{"vocab_size": 32768, "norm_place": "pre", "rope_theta": 10000.0, "rope_fraction": 0.25, "qk_norm": false, "init_std_qkv": 0.0211, "init_std_o": 0.00528, "init_std_up": 0.0211}
MLP neurons of a small language model. Each row is named by its layer, matrix (up: input weights) and neuron, and shows model dimensions 384-639. Each number is 128 + 32 x the weight over its row's rms, rounded and kept within 0 to 255. Numbers have three digits each.
Before each neuron's rows, "fires on" lists the tokens most often at its 100 highest values on Wikipedia text that the model never trained on.

fires on: ". ", "\n", "\n\n"
L4.up2208:141149073161186119141205057097099126083136122111171139112104079114139146135100127096149081101079050157115166093086105125146157124074149125088125155086079148149164168106130120127164159149114090143062141127134073111121041165167127134158188094118174119113132157085077135104079102085108205122103156103125102160096047089087141141151096163060094117116081085183139125113151117120157125046044182175053117128156200116128179175117191162126149092102169118137142122141117089138171136168138177124156128057119174124162128110092140152144113150121173092135108037149125092185156158118105085108104048052140142066097131126097132141155081094130134114153123104116129177143156091144158161180069111115111132144149098123125134136072151161118161152113081138128154120185099123107130115119118127

fires on: "\n", ". "
L4.up874:196136179145111097068157085039132135081102135101199178103127146103143128123146176165153097122124167127143114113104071105094068156125138123126129143157154112214125135144130148146111191156151113141175091144113131129131177120143101132139156089127134192125052149159096145179174113105191155126184181111125141083185084073049102124086125093178140186156108173179093146083120174164140153104138141102114112109088177097117141143161085092125161123079180046163127113224120122123078118158128109142180077145127129161098154126085132087113122081093136151118062064110109123155169088118089171112145145084103109055109126129143131103150116102137167200130082167101180123167164083201130161159127189142113160105097098062097127123089090134105193152140112141085143086148146136124153168118196155

fires on: "| ", "October ", "ic"
L4.up671:135159096101139128119149138142172115198075172074135123093118113138153160093140093128081170204141112148169097109158112173138213129078200147115182115113139103108122108191078113128094126151166170134132171151122186139109174143126131167176114116134118125099115148114184195097158110117122127146155102128144144163118118145092137167151108061107112112166168129059104142144145190131130204089100132101040133080065154091122123069100080134145106131131082110116117126142139138141073145144074081100116105119105118123101152086168103122112119086117127136146158127091154086104110148100130157212138127125146116109127137121208136122152125097128125097136155126096140107122066074168134080106085103143114112119116054119106084205124200073099115124132187115129136137173120121192106157141131091

fires on: "\n\n", ". ", "\n"
L4.up2390:162077153145128122138101130158128149118129160182193097131114135136147183088121104119134133071145102157088184084142095113067183125135014143133127149137141105117124082133118078130116143085181110145136121133160152166117123116097173090179112189110139135072132122109115101132150134167190160103197179152129178186091150154094085062062157140079116137114129094115078110136167152150126094105126132150165142127121133128064156141131147194075080143090160130178140168131086157152105080163134175135164116195105163133099133102103129099139181112147171129149145113121121085097131083146085183098098132148119123085108136153169121122160164152143176152117111143166083130186160087184121140126170106125132055113123118183117105118130126113141163137152134068104188109139108119145144141100210122

fires on: "'", "-", "| ", "ost", "q"
L4.up1046:109170117138231105196149122124125113121131123120127152128056147100175145146134111135175104090119137130108127157078092142089057099180132171109193087215140127068118106140129136158137113089138110179136101098144146113168089085142134131104148120116141138149065076083117154151156135180111090173109114087100113121148125162085147162169149151143111092078137140155143086054135136162169092141146125082080101091137135126111147125111124123059086162104163094106177092121147133083129152121155147185152140087117079125141132120081112099130140180138135152138143106091105127164133082113055122154165126133080117139102144091157144104168215125153086158131067094122124140141109152087097065104125154083115154110159102150138132128097135130122183148111085141184096093186068140146109153126122176

fires on: "of ", "in ", "from ", "'"
L4.up2347:127083123146154134142117081086112097120108125105138159054161157153123164146130104139147084138077101132146147149123072149162096142120177104132153116169096142137092145118172130128102178113147085163132151169137121147123110101116176121068040112157140162157153202099090112134088174112184139120120159227048111122081109101114134204149136138093093121189159100149112085101081127057228188107136142160162135172129142153097162154183119125140107080113152094095105099118172131146125127074113090169131131149105158118106169110170102154129164153182119166109151145176138124175066126127133175134129134198157155103161146120167148106091120120068083126191120143162132151151179151114173150118078098095200091105141057172113106150176115128163140138081109165115154125074121155146111131215186147

fires on: ". ", "\n\n", "\n", "). "
L4.up738:146110082121115113102116112151074063104074151107056105122155165125108182162145140112152171035169167162164188095111202121097150145140113162110227129180110108158129103114081120176088198112150116096131131115126123115100131053145145117120188140198048143080138119152145136132134069120115153151100090130102155075111090141071099192120205150099124113148100170152138140132142138106126113146070149113117122131099139088117116134195161166141184169116128111142133152112109094127146140136130128167139135166177102114046157197094123112176136126143131126123154056166091097105150117103191152146085080070134085077152152110110157181170118088163114113171146118116204139115097136150093111085108134099183121088115120176130155139165128151105107153183077095159147075077129130108176135075152079

fires on: "\n\n", "and ", ". ", "\n", "/"
L4.up1270:133112106111170154098173145031061137116120168112148084148142121114132121141118092132098125092124104118114125111132197083122158149113114129128151110115103047083158162064127090122196198173071152080116105145168120082155147138128117131159161141119136044077106154112164140131110072086108121096098122131149124124158123141110143098049111086094119113092078155140136140088171071077141113122090151091119144123141145100115149170148161116094115063113167112158056146149088142121162098109064167077181091117115171115175083156097129132111103145170139149129120102160191113017126147190110065098093127093112143136100162124222109139066125166122134101167143167142155139181113109150133130148078118151156122190106128117128163080065133112124080126126112186116167142162154106081092100081161101

fires on: ". ", ".", "\n\n", "). "
L4.up1030:129071088149104105092078125082115123203145188164142133138165136173155167146092107182056151149134113128150118129128117111105140141153125131171172165145121113098126118090103101099055161124201070132082082137119134134147155154178114156255051088194126124117108152106118098112162113141075120122146163108084123101120158179121160117117127142102103140116101161097046071148179151134139094142166113127145122125124158142110142220127177141105121084115136124116132125080094110121133119080092090149134163210129147151160129176115085132136116072163134143154168078138158146115200184212140108110102155133116136143066115144156122131113083134126123102079140134137147125092134138127112118124132171103123094142077068090138140208116168140124181115066183156148133155100115118133184157086134152

fires on: "of ", "-", "de ", ", ", "in ", "club "
L4.up720:148068124148119096118100140125091063116168164139108124060201135067129123144158159146086082144064102161140132125098157086143092172166160109099139126138187139161140084140144069054105165173148115166180088065132129130115134098095112046088120063124114141125114170122103131123105163120114140098111186162112108120113092097114138127122130104100072126134165145106123107080134096067217176136092185068128143146118096154119167080158090136176050114109165123066121136106143095083082066102043076107113067167157093122135180137130151109133111113129126125070112134163172137111129124100132152081116102125106081143168116079117099131121130088142127088137142107145121120162192103140061098157118115153110111167091150189091127118063094134154158240100115100136159175029141144146147148127164124

fires on: "\n\n", "\n", ". ", ", "
L4.up2583:173051124111113124111160118086067088065140108068145155118116072122137141130142119107122098098130114157144198113111118095165074164143095129102104128098109141146162155130102139109107150121073100080146116136137142111130120099152192138148165104058110159093107171129153080190102099074141099136138134143132139186162083044138150108134121116088131101145165070133088148110115103122121181094144136185124098108092152106086158103148055130154164118143127151120102145115055153159069109082118066177128075114111133075115115096107106125135125140104127163120126105108169105170119150139117217127153006128074131121144122088141159143099123092075098151151153119179140159100113122125107105111106130114141123098126096100156117129077154122123148156102066190159156157167154090132160128119159108

fires on: "\n", ". ", "\n\n"
L4.up570:113129197137124098058104048085083144137102134134156159103127046118134122192179165123148169066161140168133124100107179132093166109121129107100092213129145103118094109122145141068115139126144129112072151163117159106121153154180118134183129061130126089095126121124172159093146142130191140142116097116162116104181084067049087162111099196123108167091122179172085149122129134139166133138088149122160115071125123116089151121179140081162144096161120074101113114140075112146129107091064144135139108111144092158098125087145159131194088150139186171130140147153188168107195085145142089122111110096113137103123104141152181140169111122117136185110151115115197146129119117125126177121108122170160088142099109123091226105047081135151162131107105137167164078187130111119142133115160120

fires on: "| ", "-", "in "
L4.up2279:079148130136187080156080178159148148108113131147103133097149115128195171178150206127119103139143178123135081082139143115115168061222083157096098145117104127112106132108114117140118107114125139104094092116170141093109144106070076168169102162153098091103097149113160163157081120114068108087088080043125095144146141151137110095152154121151147123157123217121126123163144166123067169103114133031113187052134137128157150098189103161101106137125116112172150099141173112135168177124091103092129150156076146079100121116126138083154126122148149182162113127160158113117141117131129152137134161148124111148110132236137152155149115133111114103128183069135148159177121148077105163123125088107125114138118115139165155122133108139122123111148148197111175106149136135129095179132129123

fires on: "| ", "as ", "over ", "than ", "around ", ". "
L4.up1077:076156131130122124088093166154140139122123119122153167157119162093106153165155155192091081104141170117151117154123147122172148104124118193119147084101127176116152127143142118133116197141139171159093080133137140127136109080118091078109161077132073164187118125161144127126105104152072196173118117088097134119183147131148111150076174135137074146123165133169096117088184113155094234120092092161119110100089209147147101153151103108155127139126107134132124119171126133175083180122150132108104104083107105076107100116145121132142146115117163176120106104083151121169148107162152120106093165127123140137139129125167090182103127179088098176090140117112118119163095092145118142132073093115106134147145046162048088127099127159131089119134160075080209125080169118123104145152148130

fires on: "at ", "when ", "by ", "| ", "as ", "By "
L4.up2875:108175121161099157156119108151142152075107130121163115141135126183158173149091108092157064084052126131098106123165162134115109172167170170128189182144092093084130109118106081060113125113157057122147144139109109142157113168069093141085111157138133112156133128159169144114134190152149152142107098144159100157212139153120123112098128088134094137153144154120157120136138141165171091155100132114140118077119132102142100154112146106166176154105166081078108153114137076135158157070159155140164085083175171105090091139203072119168114166138120111210146159119132095112125121083161179118096123115129067104073138094181118129161106189067151154124146099096116177156128094082151157190171083147128153114156194130167075131109124141141086158154194133107122125164123074139101155211133141

fires on: ". ", "\n\n", "| "
L4.up2199:139150081106175124102122083112130188126103155144118093103111130071126078069160114133175093071092128103130195122181158099125181098152115117108110142122090119108142137132176111151123146104122105153106136167092140115089144107127149122127102090108132102105108140197124158116131113164159116090164079112150104144109180132089126113125111143162016173146129191128158154094130161152124174074097113098130127097096150156160130202136045118124128115152128143141134095165103103126179106078107112130101131136165166176109199086081148094172123145143203173179132044124131100065140083114145127116138118095168122130065070144109110185086142104094169174166133167157133147140105147123162134153122159153199185159126089117138097075083084118165112120117135140120128097116179079086143138107132160

fires on: ". ", "\n\n", "\n", "). "
L4.up2348:092128139184114163121189161063097179099139156140170133121145103125121131163119138176098136113175114161074153085160115098106094111187124148130172196170122137171121124180120138149250163174139118080125131172112129165075104145119144089121160123102115118133054088116105101066086136135146178123152108158182142163138101068115154087132084134110131169117173128112135159135097099146171103103170126068150121148178125060167069084125173097146153109069097061139145133173181105123140109139134106083163101140066140140139202099127133101082134075115157126160084086152147153117098160093143125117132110096145141171085114099091164133145082082105101141158100136095181151134129126158117143101145120154143166160130199122125161084126137166146127144096119131129139150118132138133152131064123163

fires on: ". ", "\n", "\n\n"
L4.up1470:176142134146097143134144110100094107138147166094220127119167086089144187157194147115130093034115125144124149117118157061156112162095123203136153151151183127135151142104135068145128222087103085124140031108132122121146134151123140131112200142168113105089168126145101057196097155123125085098145152131114106114135081075113098090141158123141117177144076144169150161132128099135209155095133191135171211143156195142137127073147097190183111135094128079125060137153111159116141149125139110124205139140093150126163154172088109078099166072119158152147120151158123156100119115134140089102131169086161092133182115124045141194096110091149143117185119135082132134162108113165136130132140110119137167111103159151097179118122119152121098166148129140171119118053129085129146117112255134

fires on: "of ", ". ", "in ", "from "
L4.up1058:079062148095097121116146154096139121146159114134188110171114127088142118148153163137104104168130125131121189125081088186096159125093129141118138119140101117148134119117129071117125159191111165121110086116178122191086108105138205062139134194135140165129171141145109143115102177097136092089124095142178118096126157143127190077093103121099124116145095090162148125099082123157103116121195132144144171189127161068120138067184155152120115099145123144131144061151102063169171052090105100166197151111194140148136118080086130105125186103135141159086116112106128145168088122108078143123112114164107059124171139116155101122107130150121171053145091130106130157124171083141090113103166088097191107136130077161102117166114087172162149159183105142176134129116073134120136131102124162

fires on: "| ", "km", ".), ", "long ", "esty"
L4.up1186:104153112136141177125117152210155117160117177030084130153128137104111112171175094091052144091111101156151175114116132140166156065025080115137138134107108139121135167154174106125093108141123126151175152146131188135143104079140160172151102172180098162141141136125118141147120111084110076154136177099080113103083112048134128145173125177048106098141118126140117146106106127143128147102142103098093154128114120124100153104130089117161158132222119201134127104119127136109122143133175090139119187180155126068126111127159109126048110109053126076080137165137069108096130119139146169132153182159156160102107132142145109107116133121094166159193122105066091112062125108132154143116094093150128178119122200087109143193152150151106078113083114128128101115137107089101110208084126092

fires on: "\n", ". ", "\n\n"
L4.up2276:146120151151110120105141101085185127129120141132152127109111124109094139158235126167121113120119132113114108131132098072110135143132075096169128125159132092136099119145068090109120154148235206172143063116149160163124158119140111131114121100067100135129093112180140064118154177087130117128139043128104111129110106094135117141116084103100111162143131162180133078084106050132161180056126095126085129096099147122144162154110118091122194112117168109126088149099131127118095121150139113189148115115102145127133124129102150170103112043116123172104075105105153130154091130135069076102125112126132168076124084136130157146118107114145140122116112161070154146114122083170167115116124120130083156124118136139148157145124215154155179150114115117112164156062131110142122119104177130

fires on: ". ", "\n\n", "and ", "number ", "). "
L4.up767:139123132089086138145171061089122145117148110130141148100137110148169197136117104183166130081129150084151176154133160111172128109116154175119147159113111122122120106113128104117160153101149089081177064132110171117090114119099183085128129111104121110139083111170154158137116130163106127161116097134179093067055126090111126061084201154062108157100120129117200135178112165170110111132144159065126113110112163120072197130125125109137100160121110117158132096120039120142125135082069109149096143171118134111156132027166161096139135113148129143112131148133186149083086192134142095109164103130137099138158145085147165139112088137134187113184166115177116147148133121104125156103114101198103152172122139131116124135102119133144152149096106142130128103116073119121125107078244145

fires on: "as ", "–", "to ", ": ", "or ", "like "
L4.up1684:150113150068165089108133148078118137106157125153131146139078114185133104185125146097160115174113097128085148168102074133187121158148134145094149167170151177146102176144164093108144151113063080150149067092136096118097118087137149126101174119078126097118096118112142072135166100138128157094126119123069136102075098090120135087167130172162090142145094149120100144126114123138116122147107142133138135102163120083156107068177085111199150136093094128126099131137166127117205114108201102161182103135094077146181109141148213125135130196086009103119110129145199120125086121136152133077114149115132045155151099087062164122115089139091067086121149068101123115148181083123152115111124127178141202105151084152106168177144140112104132156110067100050190095113055125150128110131131084

fires on: "and ", ", ", ";", "-", "; "
L4.up2141:158129110129144128149181108136091073129111164131137188145117127141105150115109169151078107120099067117162155117087080111097163134111124104091126151156133106141135133056075162136068160146125104124111135161113106140094082110074168120091093108045102115154111119071149090085135137141182083160128129135114130141110116112146127119199104081104138153129141135147150076175051150126156119146142149076157128084145149125127120125194116133100168134147086133146108110113143128151076112132091099132164131176214161096129104164129108154135061097129121107106151067170109104097160167130109114173145137131104118097146174183101119097178149184144110149111141170112067154123150149133087122098144160116149086147056164135110129095114174073097184199154147102137105137185122083089177114087151170

fires on: "and ", "but ", "| ", ". "
L4.up1313:126182149180112086124162077156164123175133076155139165115093054164113113128117141133142110121150078090136041130115167114113132126110138145190130132173131115155143073178125147129155155128161099118113140130112155124091156117086125151175113095087121079118104097200191086184125152109166131140110084195163170091166147102080079060179125114145118142088149131193101111163153120153116160141099148128081095052140134173099138116229135159091115147047093109155182153143102127113132095118147092165156112133137122102199141117114113229176199120163142157200148078098191110138147093112147136120081119121128078122129142089138130146125152127153116111110175110195095115143132108136148139154181130137134094157144077145159101147078124150168129161130181117116078127158183079122092124150088132

fires on: ". ", "\n", "). "
L4.up339:132126179189191122078102094105157120059121143201144120066163120154116247129091136117165095072116129171149179073139159174131066162117164104129150105083192129136153105098128085085181136111152113178096084124113101165126142153137142080096085170143127131121112158089142106179145139166129046115162182148148144115164074084119160067128160155127138172145101157138137087116162177092143141086084127120139120138178188112203140118124116128093161066186157058165104144124070121135085139122084091169154147130139067124138118138136100088089093171076129146120034119174142153116155091165138192132140112108138082143144106150141150189122145198087157116145103172138123116180112129130102119118094120111135109135113062146080167127054128125148116148155105121189142154159126158127158143139159111

fires on: "| ", ". ", "("
L4.up802:114125119091084175185168131132102105132161142088106086143163142131146133142091131129121098134164133141095150046103081116115158157090116172109084111112161116130102194191137114171151130185111157139181090150089125165134083151089172087080140129192100132177130188128117109131116122123117128113091173091142107209151139200217181164160120141147138102152080165161197141143117125125127193147102138121114109115172105146114138151138136104140181085147144143125137170156132104130089094156093149083105154124129096170106112114113116065103143176101032110125138106105136125078154185095079115098076124149084113130135174090159136156135114108069069108170142146166147080145125099121121059176102076112121106073129135156161146085116160096155153114160171120126167176131174102114090171141103161

fires on: "|", "of ", "in ", "put ", "| "
L4.up2980:128144111094179085160140133117113090155156173125138129148125129136126060130118102153064093112131120132172104125168090106156166152099128109133090123139103097094161114179100164119161144120128148144090122140089206158126106094167085145146089151174124104156092077168119099178139090175158134169199071093130130123203136151130151115123116111167139141093164149147161082157137153163145118097039088071111171178146140151134114070115113143182119102106193113154132117111100137131123134148148162081124131140149154149072070128133098097208177091087089091082100123152192115075127071092085120166193117116116127169091166113129152113149143076148123102127142106098111101157069107108156094104089135111019151150188126100094123134187124148133076161105143133144164165125137099118062124145126044

fires on: "\n", "==", "===", "\n\n"
L4.up1202:083088177140118133104132078069106103138145112099134109117134097114115147105131121112094200079141105157120106092170116120126128160136133123114137131092167154131158146154071123128129164150187064112138134159141126161120167018157134133122106063112097121158148103145058031128173112188176137062150114092124172116105068165147149118151118126152177200081148099163168161126139088118144159152102113121155073126118075111210147188149101105170186094116153109126135163155193150184119143202171136125124138105087115122075117144090122105137132090181112101102195099152118167073152079122138058079141189170102187145126120147086123170162127089130086120168164132156220097119136109143108129121154156134156105135179111137141160164084171174117111139153125115136107160081119149138057099164173133

fires on: "\n\n", "\n", "1", ". ", "1 ", "3"
L4.up3038:134163122160145116125193120138101151128139150191163129064123052115081115121099082136108165054101152112116094130149084126118083083133154141097158103115157086067083170180114116098062139104137101134097160147148164100099149127125133120161098101110098118150154103122136126145072100134111121137156143182082089135125124167154116066106133098086000212135127141155106124072108152133194139127179193173112073127099129148148132157138127148140100078167169110155120231072125140138181150092116159162144161090135114127101094208104141141173132151192123155137081070099153141101086094100142086123055096081187102146092135139153121144124143149087141139136121122077105193149108107112113123106130104102122126158131090087150077132124072183151194136148143163111132148122094129138128139129160139

fires on: "in ", "of ", "| "
L4.up2660:142045176096116098134112134095100055121075190091107096047131141119166085217171157106154152129120161088145091101113152110167139179082094073090142150163118115096097118117191137127152130154136140148154131104119121128145074115111079160142108158132101108129163141152154154141130215180142138097112173175135114088135167140097118133114115090095112080099116057125146065115177163125114129120100154067201159105079125103134156200154138156124164135138073159139107158168176139118131142156123132138128160158154093126142154105167204118091109147173091136096200122164076136151126114089147127137124172103160072155141085120157124101084121117123097059222076081094167125138130103071125150142134105088185099189146180124074092111141158158087122146133094161148163114064104162221136120157112159

fires on: "'", "; ", "-", "| "
L4.up2536:140147078121156152124057108102084155126075172165168113077137152170209228169114104128114146095127141145149136091162159158105135175131104150151078101150159135151124097139140088076099086154125182084152154110087132097182149138147094118135141129114118132154123124103110100166105104079149093103109139060097078152079134174090171116126087104119138106149156143113129115057140166117148116153148160071139096132147182080198133161136165147118188129117135132106099136174100134073112148152125175144134131117138142099073164183153094135125163125149114165109106168142112118152158159103086152148153134156082157119140166114158172077158177150109125132100108136118165156078117077108102095155118128147074159134145103140071168194103142154129134157116120146122073149127164132130120141120154171

fires on: "| ", "==", "/"
L4.up2709:120127093204159098113120129184193104123135115124107238155115069161118102169075166134139129113114091132111090124069153204104180139120119131136081175127132165152085123114130127158113193127124072117122109147179132191122193162058131135170133149100124130156171134102148136157157163142157134158164152113083099138150108132131096159169238103107112159085158120167178134091153114136130107131134093120094097137080112112116095141096116126123069093099095085114169129175155105163166137108170159139100096085092174202130149147115148114144143118185145179174143128166166124142152096134113067074146148173133095128103100146143135120118105109156168093117226155145081133128026121152119096208075083053144155139113114142022138093073119105101109146152102126152110135095158115179065150086097158

fires on: ". ", "\n\n", "). "
L4.up1205:077121132079077069089090150071119161139092131129154128150149083147158148103170133091097136040175120170181149093089104115114172155099086163138115156160116059169101100060154161151111198155126089110113135137106107122122126134122181145092093059175124109162133154155090081126114140167192186107114096164112129106087083121114121134112112178145183106136095186143132086116137117108111131147118159124116140157148131142117099159154113140103114125138097122179132156107078175117103104083151138161124185132165109111159142200039121118143147091113141091125102113106086161132126084094144102128147149068139113087102135198145148185121101129042125079089131157152165119137132103155166188147103097140112116141101189090090091146146126102140178137137123140141108125055124165100142087101172137

fires on: "'", ". "
L4.up792:145179105107099159146106138108126116028132166089123145091155145085105114164149107169123139098124100096149096153135121096115116172188103146201104130145118114119136150064073119173120211121115146130140052119123158109140145132139105161159170108137147111138071139105102157200136122126101115176149168142120175070132142116158095154113201214126105133110179139148131152143072048170118111094104160094121113147180157108120171108109105159099170110146125074174108156208205136130153172136124135159120168218136201082138047113118144115151132162164159110148143150221155088105139083121125163145089151109152142104173143103108142121157185085080148187126104161124121121125091128043115106049090174143134136137148118134129113138113109121130167103079115140164131133165026159117060132076064167

fires on: ",", "% ", "| ", "; ", "-", "Pred"
L4.up1849:119140119157143096107149076126160109146120130170114180106085131186102109158123195205114111128133130043095090125152099105106145127132152166167138195143102108142111106092139139128104140123115172143122154088079171150168111138122139135136094170092080155117098128134172146110093175099127088140129132070133077109102123138123147102163105139172074135135129172043127130119073175141079134120141135094149182083154141151133144148121149135163151116114106132120137159193082127065132161190099112202121094091133118110116138121113099135117121188154149153123136131154170113081085144135082121127143128128159180101134150152169039138156200120106124142075050117217101137101092159123190163116091097162122146106122193125115147063119152147154156143132080174123117097107132158097171125190116089

fires on: "-", "'", "General ", "des "
L4.up1656:132192104096194121195109130116085112147113188180129150084095083123161135164120125127173114139072122096118119115148092045046087156155116175122081112162129077218124138120152145067152134096097176179112138159113067148153103117172112088134105150104141080099134112150193164200110191166087112151123126133087118152123175174169146152149131120066162116124149143058154096135150080151079154164117137171153084094132116131106189125165104140118138131143079104100112120088170124136162078150093162143165190113150135068151121082104082101105111152162094130141106097169100137167160158128130111125175177163079166163118086148139162135043098142161173119153134152130136156153178112080117102105178112108180131169082184159118161121118114111206114110135108220144113143140119112134138118119133094

fires on: "-", ",", ".", "–"
L4.up796:146073123170166104115092106134127157076134114106189122140163146078134145106149120193113127115091069105155112168128134138175117131132099113166147151166168126102088152138081074126158123089166124116168101076089127140173073107224140140188115120173093103143120130179130051113161118148099146117179101104088140141091126146143163134139136199122133129082107145125169137128100134118139128168107093154135153125110102110148177190123117048106116105119155144147117168156119109135161158150126113121097113167121141068200086133046133103087102113145113101195090160133110146146079095137133107171084123177168165154159078092130158102102201113145111119113085161126171142138149153146132148101155095086129151101113214136136105106073197183167166155112132169150140129103137127119135156190134144

fires on: "\n", "\n\n", ". ", ", "
L4.up780:145105146127128133160114104122110127122115135191129147095179153151120163121076101153151114091136073169103109122143141141135096122107083137134175143163101138099132111140154145139102174162121111104118136137159162085118050156113126160079171090099179082175112086150144052108105108122118112140105131110111120164144152103097134152138111152128124182093125162146131064094145050133118106155162167150101099100127137128117096147125166148129144127105149143158031143078127138150103073136175132103158167154168163133097136085127110101125169108097156166075153110159106143157176133110115125183099124146150069108104083083110159211123122154126114133142168140172099135120166110142147126153184112094107119122129073222110142127157073149075142090120147112123134087047137091139140157094226145

fires on: "'", "-", "| ", ".", "l"
L4.up1461:149130117131160194137060130088121113163101161113132194083095156131127107177142163125143184125107159147150122156149088102154116121165071097148122124047156139127158132142132165122115164076142157150157132068106138111162111144123181075141110157057153149142186097087087152125185100118182135167206148137122095148135151164113102169113122173161130136106152123138084146133102118094135106134112118131133121142091131122111092134114136167145126084178095096099120166165102150101109093089151139166130053123089147123091129126166098156146096071136120103180139156160126119163137105099084144130109179119112137081097098172176086096075059158104093127142082136220155168071092129109164126118088164104095155127094179144122107085153147164111130155141122152136159130127131151169097153133137124

fires on: "and ", ", "
L4.up1795:090166166155168054077125057126150090152147141130095126161174184147145139095148154097161160117140138168115125154112138113122164129144150161179089064133136073069109119126200126123158120138153059101167116106105116132091110122116141117124057132123150135125077106111153118159032144163108143121133136151072105127121119115079172151069129118164065124148135112138132150143131099155129118104110084163125138119102090157131135095114150140183128117121148157121139142180120144142138125182071157095122159127079145120154108074122106095090129125141150124164073024123121154127138094182143151119131109108126141079160067079125144123127148153039092145151169097155099146151091126126097127151136141088105163147111067117145103102150131117074152096123122082113161097162131092189114145122105144

fires on: "as ", "and ", "same "
L4.up2676:158119143132146102174114091111117098100105165187165122125140130128179140168176142107152099065144118176098212095170109100177184076142078135108135148114123144069140057131237108149161119094124095135126124146136057095126102090096128124082146064084147109156180102105121115084114099081134061143100070094133109075119167105117126144123099083127130133119148102145188145149107111178092140146098097163167163095139112142089110083113136088162161107137088153159076086155110125161133178145000123098125174138064071114168066024167127130104076144133173163136074102088123111090145105134162137146119158161146119077158086093118115107137138188120169128172146146145162136092144091156110160076217108052109188152125132151094129188153166089086167110071124158111107147188113098112095112173129189

fires on: "\n", ". ", "\n\n"
L4.up1298:118100101114116126182150123034176172109137155146190144134196071145149191166107098124140099144153113113125129126133099074113171092144119101125145133124141177128121158154123164095123175131125115151112153113158079148091107150103137200138115082141101137075123190149119040164096100121115138123119201154085129108173103140133094110132127099118090098161122115167079083076125127182158129100135145138112096088074139149084173197207120104164117135083141100150115157101173138095112155080086142178185126133139139109166180118087113109102089132106180116104158137089137158128103166163156055128124030163108094074098123120056130116112133104125135127053150171167093140166220132130107132174153125144085124126095104129143079154061108093099059101130134109126108162113142114144126154129155145

fires on: "| ", "as ", "up ", "had "
L4.up2711:110163120114140104152169130203148139079138151128134102117115187181132119088082106141186146147141107129122119104096148100109099084123127204143127123119064138137143102103093115193048125143096138091160137129118123109164092089077150088136139122102089085151116105107121183090116105147156046157091181137097107095155190135099125175086207087149128103149145106116110132132138128098136136170112144111085116128172053183126118148200063088148147188193099076143065108123168095081133151085102151174170105103136151156124096127166151110079119106085102109093193127064161147094098120128107177125114186126114085106147115124161134158088089191154143156067113110127125110130095178079164102097148143169098091173177122104131120105095135132097105178111132172157109164141090103158148150185145157

fires on: "\n", ". ", "| ", "'"
L4.up107:200062094107160147099088098103056202148121218194155138118166132054136151101154119116181163112153110118177149116177116112115099142072142118135100167091122128107119129101112125159111182138130101156117160162169180085120112128151109113152167094106139087106212149093066112159115112134109150083237177126135118125135174097147121210098131139103116133152072134118117139117134131075132165156168125116119131110112139154156144186148062113145169140135182124100087177180153155128120151099134132145127144139120097103132152103091158109131224111130168114196124076122154115129153123142151112120109163104109123144118196157122137131152157131126164127138123129160135161057075125075116154081206100129096112177074102125128129112095085136156185133145121152098112147116087145137166229087110153

fires on: "| "
L4.up2462:140147233082097143136115105150159170103164168098064128121079139146149122148077183121064127194172096167148131090136134122137106125156120188160120122131128119085086188125132098176107152132168085120191175121117102113129140126156125130101114122157078027164109133184180087132163172125120123078156155135103171149186138144255162120103143121099075084076147133181126107116089193175100148129119150138124166077138166138116081132141127145139148161057124105136114127085137119155139149172117099084100148105066133131098113117169167138119118170081081156132099088121175164086150147124098128141087084079166135117197106115157184151117138118044080099158145082082062180102137097139168133208171161166124143153144109146176137154146194126111128140195142134125204186133114125117096164163130116

fires on: "\n\n", "==", "of ", "\n", "statistics"
L4.up2512:108177161154136136090082142142141178122153121192161122145099163152150138116105119067136115159172142148145106154146126080128096111113126122085106116112155116119125073118147117088047134187164135161126141155131107181108107138079088075123143121180170095146095194140168157188138088152137158119157140064167139084105068155116117109151161108141122103105156150152107157047148112131140083092088125145078109146110162088117150124204064182151070139127077127127151133110133141123097142152182180168095144151124142101077125169120082129095111151176185164189108173106162121121186078062119138154113059116179143139150112131150113099172183093186124073140144097134083116187198121158140121144154111118180115135168084118140112123153146127149138158037109106145111158100091105124113136122147189